Weights of a small GPT-style language model, trained from scratch on English Wikipedia.
Architecture: LayerNorm before each block, tied embeddings.
MLP neurons of a small language model. Each row is named by its layer, matrix (down: output weights) and neuron, and shows model dimensions 682-937. Each number is 500 + 40 x the weight over its row's rms, rounded and kept within 0 to 999. Numbers have three digits each.
A block is one neuron, or neurons of one layer that tend to fire together. After each block is what it responds to, as a language model described it from the Wikipedia text at the highest values.

L6.down1253:508597543502487498512455576529465544544451465455522533551535536520514498456519475525485435457500454569502494544464537513517496473512549494457551467531519523526549613513509536488573458497480479473458458466507386432477459488593533523494488486508486481569539525457502549477407593485475495539547506440508506436481546445497523433468529494434463507496477521483533504447471576558479497495496477606489527509505465512505514462526477469525539541527502473543515438500528498456568441535485558565479439450461551502515450530538489479524514559503515495448486470491472510494503528510478456507542420497474520545519568527456490471441422553532516568512481463438527541540464450496489480569457444498512498505517513457493459492479517468495485526523465464401474403451547440447507481524475500
L6.down3694:416479552474520564501431539583448452535444463432388477528478484442510518510423484552485493517587539479567515489496483463574617417494439503418536497484527497598520526520460472463596530449507535477416434502510488484446447551536558511523447554497549463574434547466547489572469475444426481497504474434475522539514501470530523521474537488495488497582520526554496540473450522555553541486449524519552520463561478539404505540475474486513502452475503527500519458481495497565552540486488547604470543502531506477494468500428526449526538552479520470477494445461471509442498544516505488496532497535528506540585500554463471473476482498556522536515471440413446476532589493519632438551460443556478486449515454493467532491483528559490574511421472449506458454530462503454493530510540546
Responds to: Table header separators. Column separators such as | in the header rows of Wikipedia tables (Year | Title | Role), plus list dashes and colons opening infobox fields (- Height:).

L2.down3047:478496512517520429486518562522471556540510563407396538520498418451510488464551558483525494508503513425434589497539515473453455424551458566506496464474522571548532456467498547467470505492502517523457484479502483466506492539514517533492471503514528561507405578466438541477474449539460544526522478462531477462514514506453444516545463499601532483452539516547511542460468525480553471508457503552536480494501525450544479432501435513499646500501481473492510519565479473464501510507457513507417520533531548523542518551450518475622540522536468509521481529530543539571461490442504548540446524491509497572503473494465525439450550456527521493459515496537462446460485563475467517497472536605479461524528512511476512513565495531463525527391536543539537465545522542574563554549456485
L2.down3386:489523493505511472522477500460495466526532513446455558512502428533481486538525552536500547521463528591447513430500511548490506458547483529496450510522494478501506521517455501428502500474512490529512504517464533512518569503386469434512517512473443483559535534492483446424443484488500564466539517467437486517516493530527453538589514465537506529464525500492474462513430455590579506490548497533560446505487476466499501477444489492503548594429453499548513511510525505371610469505571481489555476528464521440452432506511516593568493456495543395444384539528474539550468506501543476573495514558530478493508505463476556504510486462557517474471509579578462526525501515489528500496477553420458523469485490484502522489474508523574477459525444553531518526525508591494499541456530469
L2.down3527:527504542548463501512521525477542533510492509524418530499584477479469398483524498469617624479485502435477545482511512561484542465504499454436556491507563480519465496484507475402488503527503491547499474504455566555516594544477522534515495540472480504495506457590508508530496516512485437518492509459523570453511453538510528473456532482508528507496461500511552466493487459584630464467563549547506490493519522510513485486516505505526489458590517472442429564575561486473418519547572455520498469510520509523536375551538579497487553457458508527553463484504530468527491519491467505508503482537527546452542507502508523597478472478507540420435471540517499423575519520493501498515485481506455475499529514512555529555524497493455551508498532481550472446551559529421458516527444504
L2.down4044:563601481482497492488473627483529474459499457558534492411462482536493495492536535554470508590475571535472549491441520513465506460595482523466504450578534493490488468540509500498494536524495547526528467449522544484456553462490427427480424510563520514537504466576563536473496529572514499502597484505476480493466505523446558563440500439543529473497504535499529486431453500528475566462508565543526562542553568498489600503520435518535508468531441492577488495527548522458582460481427510484520440462530473514485509525447504541510481597483459433447510490542417487499495534512472504459506542554470559504458444485495531521428461442467467481483485508571475557452466508489503543532527512509529407441538438524499433553567366509529518429495440502515426496579492501466527495428531485
Responds to: Ordinal milestone phrases. Nouns completing "first/only/last/nth ___" milestone phrases, e.g. "first time", "first since", "only player", plus award category words like "Best Performance".

L4.down411:471490524472491528541466576492466527502524528547435606516447459534467468456465548551489474451510525525531475507467493485509522488428455507418582519495546537533444530536575518463423480492460529510536561500521493453463472544450498478502485580506486456470495496505562482579480482571478454532528557500509513536564473502481547539475515527476460508502447461490490446479507547462414468482487455499485569458423525490521467513444454472482509540531503540510533454426498481450432493553573482445497521537502492513441585502404530520476521529519402511514546527471384540517512549467551552539505527522485493546476479540493510439506539554535442498489506568566481470456466462510517445535479483565504567519491543507458479557519434493516529491492492553530474553510512510531552503471491579
L4.down462:541462544422459453480523507540496426440487493498469557476454404511517496444551510524584506402444442554504486512463514540519523462472460547484471533452566491502554475436419438536438470529478519438458446491465459558531531555554492436557386480450521451446568539461541512449473511553492475518458463540544527489467539522537484484535492519560513544456516457444478568586488556545555499504477517448519522535487480546429521506525460522526464476484486486507544497521480483475498521527495532469466467471534492544493426460461462472470556462564499519481481509531524471526508509497417529501442534503581510448558521487516549425517490516489533483543502467518479432524500554491528482455504499620615487424500556530510431456545534485481526535486420467493413592567498487529510527529511495
L4.down806:443563498538582474459454449454511464530463510503485503521457556437457577543534518459422541565476504497456531461486530482533525484489548468525498487481522504493464438525493453499520416528481565467514504519463485519536506513506494489485492504492535480460477450442576480513515503477432494498571502549430511469516474471520554486572505522416515472506488510479480417516530497510496555518483558566523462497433490467520426535444515470515486559523429497469536514551500445583514504447579549482503512465490448549552438464503558410507560476479532457511524479457486545502528528515414489496439485443494562495511553486433573499472379567491513490476469599542470478412494507474523543462498569536435486488463519449497563508423476460481527523559500531510538444533520522536538521486515485
L4.down1490:501484446486535489551547527598496443574509496458449493495529480473481532474475525500495452465502481462474593524494562496486502483432502457594458472467468410461524470541477474537534506587542508473462505419504426450497495538526449490530461487509538453372502513492466470618456525455541450484539400567461528505424505417482487509500484475486513485509559438528505466542458502474553484468478457534533496466491553518432524462442433527435487507509459542450469513502544493542543582454436557530431490482550512452520445512481505426523443542531549503518522495452584495513515523501457502555549572534520518509500473468571446429476512514492481472488478506531504453474491495463514511466489475559465503566429465444571462527536479474477524450461505421512532508477549513450500478590531498
L4.down1539:440501479480479511458413527486469438391456413491444462569522598504457487403482553470534477477525455473554496448571535524526481495440554432519470506444484494513532481450535484627479508581445524502532564496418425511557521549512445502484478520494597531432444444529481435585455508524545413426461433456469496500463438516510532565526471539446499573485504560517552444462549505502574511509487478515522501484522508565466481450438478572421563505524462516493466538472529509471548480479527491565541466477521477492497517517495495496471450472455508496500542475511540473594473525534465499556492457541504521556429525445493502453460490452434530503491510544458478427498542559475557500510519540487493460596451464507564505494528516481426491499398469455477494507483564525558462491530548510
L4.down2257:480476486488524476502507492542489475537488494464461516523541527547459575474549458476498431464512467529505561520515515578505500469516572434541440479492533436478450480548487484526489468568441524479483442490471440497508530513532445496477494422483526443463476548473466441489540457495419521533495424542461477525469519487520533512503457553397484462474479479546505476505534473467520499448467508529563474516480504535481477538472450468531510514479484529459460541572531449499493574487501547567523526493493459502548458541409497502468517500489523524458539505462541517546492420473442482552487520440478592551495505523474492462517495458514474464486516540475476446397548541463498571475490498586505452484436418476543470557542465474492474566466486477528453434466544453523600483587514513
L4.down3369:495519452446525502496498494482467448491465516518516507472452509539404535425505492414544544529517539487512536452468467539612466462469532531483585501466468486525486552556453571485497519502454496483512475510477466481549557504487508508474454505468513519488431470495493472547496436531480482496522439501496451524512543508475481489517515497438488458461462471490417430520460506489548553524584524486526500445537546475474467449444503550476567468443533464488469554533465485416555500497391420590532507472547524469510455506511554487489562515506602472522504531475554493526447490520505497468468519533558466537470512446449583565546526446525443507569477502478499484528528528473555469502490488477488492501433465418478484472492513538461493460496464498482535529470529521497539436523562473
L4.down3480:514478499556471442568495522452529508491510574447476485523492526506490489526548509512565509553470452470500445511545492472446517480484460470535471541502469461528446451562475499536473449520439528465467491473511526467497480551542584502512520444482498520440396510531503463469565544497475536563480423531503507497550489516507566589550467491371527505430574468480612478534446556447502413450529580502460545504487444503492536544520466556527432497523519538516549559489439475541534502463473465461525461421498416495449472564518430475482540565480491500535524496500503534463489477544521531528435506479427550516464459477484528478487587527482526481507476513485506497521577487467424516560591512639498455564497524477540477470561462544533479451542574535595431552479478523486505484458505437
Responds to: Late table-row separators. Cell separators (|, ;) and numbers deep into long rows of numeric stats tables, e.g. football apps/goals rows full of zeros, election results.

L6.down1707:554422481490543481518554465494515482490508547465397444510541446506430492436502571604550502567515475457513423506518511490416511486494507479451551591507522505510536461455563513446487426554489532550498560514520483486453529470452464476438530512495511517499455548512477510508574439498463445466483492507441560539514470518499584508439436502456518488484480407544512475476491473525527467516441515518464451565579479486516523514450517556531478468499518474442459487544505480560447454516517488516434445481548521492504495595505526498502457534495504508513421495536544518521493431509443579462451483413585543459492477451525430488438529443402464453556504509487523478483516468475531519517493566426493524514438530497561484459504518428445543553544520500569552538519533558501481505567516534
L6.down3342:515556463575512466504471542560501534449478490502526459493500508559543535486487495466561585505555466492516441500536463523515564432521534498444558475545444548447543509479478539396514537590466485511530547468445486542557541491508551445514451506452508495503504510475509482517488465532551487479491421500576439564449465462537555453477559535535486529548515495510544482506529541493504513465505502512457559477456545524567465583502471491463488441487490532560479442481502467497485507436454531579403506478481506419537554467473508478493482494568492416542520495476472513502491549523515441437463522504485477458478556443431459478520458470479512529482513521560509530483460540525489486537538552424535429451476462462587552463422533504481437534581472536528527420485474510546530483475484493
Responds to: Preposition "in". The preposition "in" introducing a location, domain or scope phrase after a noun or verb, as in the only vessel in the Coast Guard, remained in the cabinet, reigned in Spain.

L4.down604:471499502459569540513472526474443470507473454557532483514487517473518456617474432447493482541548501500552532542469462548562513549465489516533501493444497523552463515493457538502519404544513494472459554570552606538528541576441492455526453557497486472465472499475481493562509455516545536528522504504435466494519522547523516412547474549407510553526494450549464495517527491495500499513540543546515491511530524466534534528505528548518471511517497438478558529490502591494498531446487487451519512578493545473490511498472470567461491469512565590488517517541533533448430559505491457524433481546491480487480524469525455483534533519543547516546521480511481471541523477522503502462512520522510523431530507475477433561512507476495510561435521530453487467539484429553503503434496474
L4.down1289:541472530506544528484535489528554499504513543465543431559551521532524485502493483520447490476480388496446565506478481439487552489482497455544570464540478514572505515595509513484519474467549505450476513478500486512488553532445498419521472471585475432512433553495498449542487507513523510509550522503469573564430517545492417407541495539543478510458467434498481491467498487462471508500523552587540530517528509526494555455535435470548515482532460442466444512532540459523487541368503495407533506519518535463470489446537497458518542491481549566535554589473513495430485539515548470494481504516452478494507486488450427512555497465582513567506456507432457432480459482531566546461514515478461525538544519560432470538486462504536505540496544476525494515507492471586456527489458471
L4.down1528:451418563502501514485518584491526552590543551468478460485528496585469474476494444528540501449503532489525485441564447513540531494485519434482491491450456490460525573460512514547436491554477486506438453518568433435462478545498484485480488517469436425486501513480518384502385435516500509549529539480502532494471482530464479529491526453496492507466483574515500470529482502544477476534489577484519463527478495505471475493482537525543517470526491498477458536546567549486492500498499533523425495498395533523530506476463459524485542488476532512478525552490513427527483476533492563467509511460536400418440516559523485496497505546531562516546532499477455492498526422521489496466466432507514486521495558512468546472539474442523463450481470533541510487559478392432436393445481553
L4.down2178:517536554548422461575522606447513416461516426524488501526538457479418523502484500507466479488548489475491497490498453521516560454557502507564516532488537532515519522475534456569536491501546479451515481435533507520498527509465462469525548550489501509515488580502495457462559512475492478477472499569488419545500539527523415510501465504546441509496524502480565429502517512458437486532472455552490492553548446519480462502510553512544517491519482544486555423519521464506516498489460496526555447530481511487447502458481516477463540481540588573467535503542513509529464513549480515546557442489432490487506477546521535533498488523490508499514514492486500451467493499456532501517477547450475532624546532518514529531548491481505473486597461594524497481586575479506543534547509507
L4.down3106:498450476509490474518507423534562420471503397447435582481465522537545506535437478471489517447640502490489463479476442501493500556494439509546562508487505461497497476472440416537473475463587523435531499457511539555479456496447459468451548480523497425467488443472467478460483537467443516458538559501554436504480571438476491437498573569451508469527517535509499422538504520448526493526536475488513510497462579578474471523462590514501514493472482475518439502558451499480498480553482457512500466439515517543522565506518548489505453583526530505507539514525508588474466534458513437482532566507604532528521568562494465586515478489442492525508476495495522482505605511525519495537516446455533502433417560473521498549493490523498487456477580549502459557511544510494440482452539540
L4.down3407:450480590540524519508491492470502526465416454382443429489439458514431515451498611523424469423451470464559493436502479480493501480588457496494480543541519546510510470556487476496526475507505446510480513517518486473481542591591454440488437515516523474454444438484495458538466457557454547553463515425457535507538501489499509495526551439488507459518542479511533519478502483502481474474523492509494526482498507488519492494488499514485522444520545515567521484481529537519571477520541545531520481492491505528501505477504493462540477531503456479455502462484572490463614570495439530504504498461527471504491502575453501519492490524589480474519484521415481469484532554442591555508459491606447511460523492412509499484451445461512497482429492489471512429529489540481435480497555514
L4.down3710:366450499477553558441481441458463515532478415513442500529500430495477418487455558485524484511545518519564503429465479476495543504552484418476444532567575520528521480598532438526528472496490466529526530465501505530473512599515561404493474576536489488501435467510507497516531531505480538507449525545508499523514495453495581464516515478533482531524573492541446496519478603536555552472479469501525515481470508531499537515469495439545536467496485536523461502479451495509539552471539510544475535473531579473505520522521492439513581550457520468513451452468476495474458515519564484484499528518450492554448491594451507453515433548501509488516475515498498498501535491401586473540477440461496484543493457415527485503478420442458481505473475484477504504496439549504473411473454509
L4.down3961:487495538477475507556455508491439475553449583543485476532518567518509516474413510534546437476456492493493458507438563555533515485531477525508531505504567524494438446470533523477460462507516542516516439537429490546539545522441461526418518531524521445506495538466433444502510489461521460528533478483524568540485459542526546513427440465524469476478539553497499472488423466574493540575537556546560527562537474535477495467511508519489496463499473474488487479451571455513496520481458479521468493532545481546474461456429472451473516503473540552529574488512546459525583496409457528531525520503500476457498497455563509474483498510611614584409503511490448468479502478432474452524525503546530534481546578509452532544486470518499474525541537468496466407485450576520527601503514467
Responds to: Table column headers. Column-name cells in header rows of wiki tables (Album, Film, Candidate, Driver); also adverbs after was/is in prose (also, often, typically).

L4.down501:490525481530525509474488464453522398485482498533493516514521499470510572432464477515470521452510441528535552510487537477494486512475520443468495550529480460417543480527495483562545512500512559586454476395551483483437557478482395466533518494523575500519549543537583486538521456519480474489425513474487517573514583475470485472436486470568467507476477473448521525455489550491533490552525465421390465557466519518450478513436532574582487514569449547527547518512497437461465527487503473414552538473531491497497495559556517516462383517473481545497477461446515553538544485472447526544430510474513479515514457549515558494466557466543569486510475414526504485451466464463515583459460487447527453535481517550518529519490472528501527536473552453544443486515487465520442515570537484
L4.down697:541511499527524454500501515437506425545538546520545518565481554496526473565434513500488433520527474529512473517555526569440496548537425484525511478425586507493503525530511524506502428505448447521563480513486566505433613487462450444593468547491549511465492480463448492483487476504588443465494499544524564499582537518528531475567434448466492530564502491437465426496554419498446572523493533565534506497536616408358486494483557410516538444455488427463523467542425519533536528497537570469536454494429524474513530538513448580576501453515501430524581527474533522563514501475502449477574481468593509505522462455426501481444479467475483480438537487517505498527523489557444483462513432526500501509498496527503509456443507508549480484517559465445451486505521537511440468519406514
L4.down1906:493498504506502446533515531519501518547467482543467508466418506518548538471481518552589523517488472510471422501461499423515540431500490424431505481514486445562552457513520449478495565510501440422478469430571508500492507452484435587554508554500541440509552483461529491441550586450539532470509560483532448570467526513518451476422434468487514541465476499523480494488466475486537567508430544497543452463444494553469455496582492522472480602518464482523475480508480450433489550506536487567494541486572447546500506551517508535456448517520576530466472472481572490424510504473487589538573546538472517520513508499470513565501448555501488524392510542513560501477497518521491519485523468500444479593482518508530479519514539508494503551407466464459488493495468512450500460424504534
L4.down1953:522543503529476526491512504468528431503410516518491523483519463504453474510471581435447439539581533510510501504448456514571478464542473542511576523485501503524479583490551547521423520557415491529545563541488571483571507584550488521468529488478555535514484568583522488520433502469421444420517472491477515423496495429499506504587532536556454540509489523526526477444385532497546511557469563561476472477556483539455514472494516439495499471424463455474502498572443461549474493541501503468489480589475495466453573472506493531459529520599491479460515454486507380499523537490513496547499457522422550571540468497546525493457439464490417482517549500529525447486472575498567523508557508462550484459535515473601526478449523471513472496496519536449498469519475531530603413468468543
L4.down1983:465531451514535479491542512518484459513501520554584526485426432413513459443518465430579521473498575493539518548425488534483453554534534497497489537499568536442501528490501522501534481512460562487452499564493497439453578489450520459435544492474422575511501440487556446547408532500499526386476472482500491490506546462452474521533451494523422505472549462538482452470567554448515491521531551517474422504478525529478513552521534556443553454517508486526516525485504509572584490506462501483494461539465475493489469505502500486477536451542465572490472440454441429473557447521393449438565470465525542489465407546513481419408474475578491493468498515611532432455438522548577494511531470494440512512510533524487449541555479511490525558519546471505462564498466502551464474552548459
L4.down2393:524486455529526503557560470495433461460498516602487525543550506528504468546526581509434456493467567545465502508502497547449470496507432466475464439473477490471495495567563569504499511477525532529466488526446541492451553536512529485505541488596470513494416570452447410480471544580511477490438543529465437502478515573460527522516454481477519484430499530508549509579462458537480438564561514601519513512528434519507421527436477502502437445502461493486477513451581508498487490458514490539512480460499546446537499555401480486492465556553489579486533528578493456451432551493514511538505531476506553459498428511472477490554514506561554524463453484584497491490549467527429569511499567486489500549557433497523484539530501525501455522436476438479445547529470572458516558485523442
L4.down3020:508569456530427509488610534511452420443490489518454427510504472500465501479501504525486504555513504483501468484431527473521478448538480476406562436445546526585509590462471546485441527519480482472501503505490505542557475484509495430544497510470470464535505494555492551582529545518503470509517511427515488469505492538537425508446544505492457609516541567598554510516452536434543472541491481590486558570555477515503505484518487464546474479419493429479495490539570496490462496456459409607492517520492479527425495494459472459555533480541539586515466460552458586473489490486540486518494545486520456533457508511427526472483517499458505490544480490494467580497488556514520593554536566499488504581556421528497563482517515513489461499532520481510532447499434473520522466481464583
L4.down3529:498469439442464516503485439454469524436464528495393482496544507449447459470471523445455406480516601545546484457481453516461489539501466489559483471517516541444484535466511513510526484536406508464484486468474550476499456512455462466433575550495479516517487452498505478583521425535575483454449400559516478540560537529510524500505437463506452548469531501491519465505461452521435471534591530529464574560480502501456416505484561489419521488473501366469400546414506549477556490479443496481582488554421492481508509487596487548502479506580457506545455504469502508489459485506463480478547471497514506454513500502477528466513505502508519483564549554562443443488513474380442449518421486489512535428514548577564487524563548444535473498438534495566505490544439481489473477476559543
Responds to: Superlative scope prepositions. Prepositions or determiners right after a superlative or ordinal phrase that introduce its scope, such as "first opera in", "only school in", "largest in the".

L2.down2116:494525535464455482492480502496458469556458473481485424544556505576517486519543495500467484475512439536430471506469462577378518475526489483541521440532466470437528481500464498513495481418508512500515514565542410490417491494486482486529468469487501499594434512447513464517517452448452469582488464464463413461549487428506470499532525454497491492454580570505544504510454543479523462526433528434469464495488486495438490422523525531563570523526514583552445466487487486487429493485564491516526494527442501498551485503470506439526546533523478474452501501512500549563507470485544513503467560466507515489506499566494492424441519485531480427572523543511578545576552456502457515459522451551438575493499550498510446486487495470450453550490487471515448456508484526516592469371500501
L2.down2317:456491520465476554469522452507567488536455479532443450478538423524477463548486483569449517507436511550504526495514524488457492498536498441485535534387556586555487442584551473498536476493541534494446510470531447476482533523513514417585442423511514509516462543438556459479435504489481487547553421478520525573547445518463556491502539459509529507582477436502467542430498560502496530428460489499510488498454460528446517442487487512474545460540457574502568483482512499546583542565485558511466535444524484485557445560514470477445537472512504428510434472476539541580473527520549534448537492493454434533475516550442478444485475478485480490512521481490430527531459465485488429481457475486519483524533396490505460472491450513461477545532536510468474428437457522491542456468481383
L2.down2816:422499556530467514505523459521470498541455504472425436497482394467468508535457549552515498472508515500426555493497513449478459540535434475480491514456534517548461402650537499471489456534538468489480507555534458494532530512479513438500471512515566486514466487434500507477361516497488525585432519486503530510469459579556489483504477468516524492524545474466502543445497578495575536511518490518535476440496517472520500544491483486460531542502527537544550479495482519432570521497538533495474565496548546452467481577528462467480565532473484466494431479517588490492490497515577506502544448519470511521452465594467508468494428451511504439483488481448408412431556433533524507519475498464483448498480440478559554492481548534441518582496569473429485494526448534527475488489480449
L2.down2823:477556570441521476489516414476445530450580490524425468473445486508504505419556557507461449481501518474425509441448568480489483448498555469528446522553520479569432514528504484492435501469566433442579503517503519469505533576524517452469464562503485455496475492509475566500493561486484472502545569513497477442517548499580494466544486520519502494513519481501511527468448472564463450489558469451520512490559520521508541583496496512468497531439512520478461429532509490467499489489504537459508514445539559509474534510538534436471489522486466515535475476519555445484464465441571517544543546431511568461480484580489521562430523547479481510510416457514520485451546482454507486572410553443503471466460520466515470514456470504530539478466476463459488527531526552500514527517509473
Responds to: Table header cells. Column names and pipe separators in the header row of Wikipedia tables, mostly the later columns, such as Ref, Bronze, High points, %.

L2.down545:498444539482492496565470514500516467507528485452546601522502483456496516459496433487426454496480506502481521483491430466402536548513478520415511496496554461462497524449550522508544432502564501486489492453501459450503512562463467487489503520460489485513525491569457530518531502492485527505480530519525484488486506524471537488529498567509463543449481525559459484557455512520449545476455485466473439506534478538471457521488526503474494488507515604491480536454467471498543462452515546453473502465460496527531430436526450451530549452563561469424502492534475515487488415516603461490514492433551450473530513427510523482478543460458482543443494485500463535555511475466572471472512509461471580519471513463442521481468489547568586532499514522453455508516586523477519566512549480
L2.down1398:522473565499532525482404547511477556584542518495532517470521485514524505446484513463402516482504486486514475406539464489465533559545475531472500550525437513487492484539531508472576519422505514507487522490576522526497543532461542490460499506440445436473539534551485465500619507491505467519554517486539507487601549512510487503425439460507472473486469451514473490484504547493511457489546531487466418543491519569558489499498476522573545591486504519532408566477534515439560451498491491465444473489474447513552493443513482547487425470530563540502530469489399526536415412529574443421450487489505538505518447488572520461410486509504529513477450505449502483560467461518519473443478544437483448528550446457502455492480531541510486545526440469471489459499504426516571562487534432
L2.down1525:454487517518607454480512548493513499430457551543529510517543456475469512428503445480518486439509448476511491472512480456474499491448517493512527536568484501538578506513446523515563544519561482496531427508602519448511415464539454537507481583468452532520498483526554524513432485575426439553535457458545503524462525519538478514477485485457549498485539505477497496510513531620562492495481542549473529513554556504579467433463479505544517564554468579517477526537493522528490542465483506556532522522497451472549504484517459541447465410495422518452437496549504440454569494521535509479487527516514500468456559512510467552451547384430445523552507461509539572421481548475467456496560571487480438563495562466506507586526569493474523587496499556509522517481538474501580512447435529
L2.down1772:478419559451485441531434490541491425535508462482582559460414512434553506493465488464450487505534500474549542504529463536418525565514490532505488507527472541512443547519468519493542510494468510512450531565550475539465506499504506499497542530427514463527477464464479487485528598504474528560561495449509490487528472431517454531463447479500515491465536509553453469578608524479492476542541478450490546474499454531544466454524514512518512549495529533444497601451471540466462453479527476445512469468521497433531476552452470556468616461559468498507503489512407442527389516556548510492457458422467549568519495576515530527457528492505536529527476486450468502460471451507589484471476484527424540499472469440490506534541505512514485519502457502485389515450515503525560521463513496
Responds to: Late cells in stat tables. Separators (| or ;) and values near the end of a row in Wikipedia stats tables, such as the totals column in football career stats, race results or standings.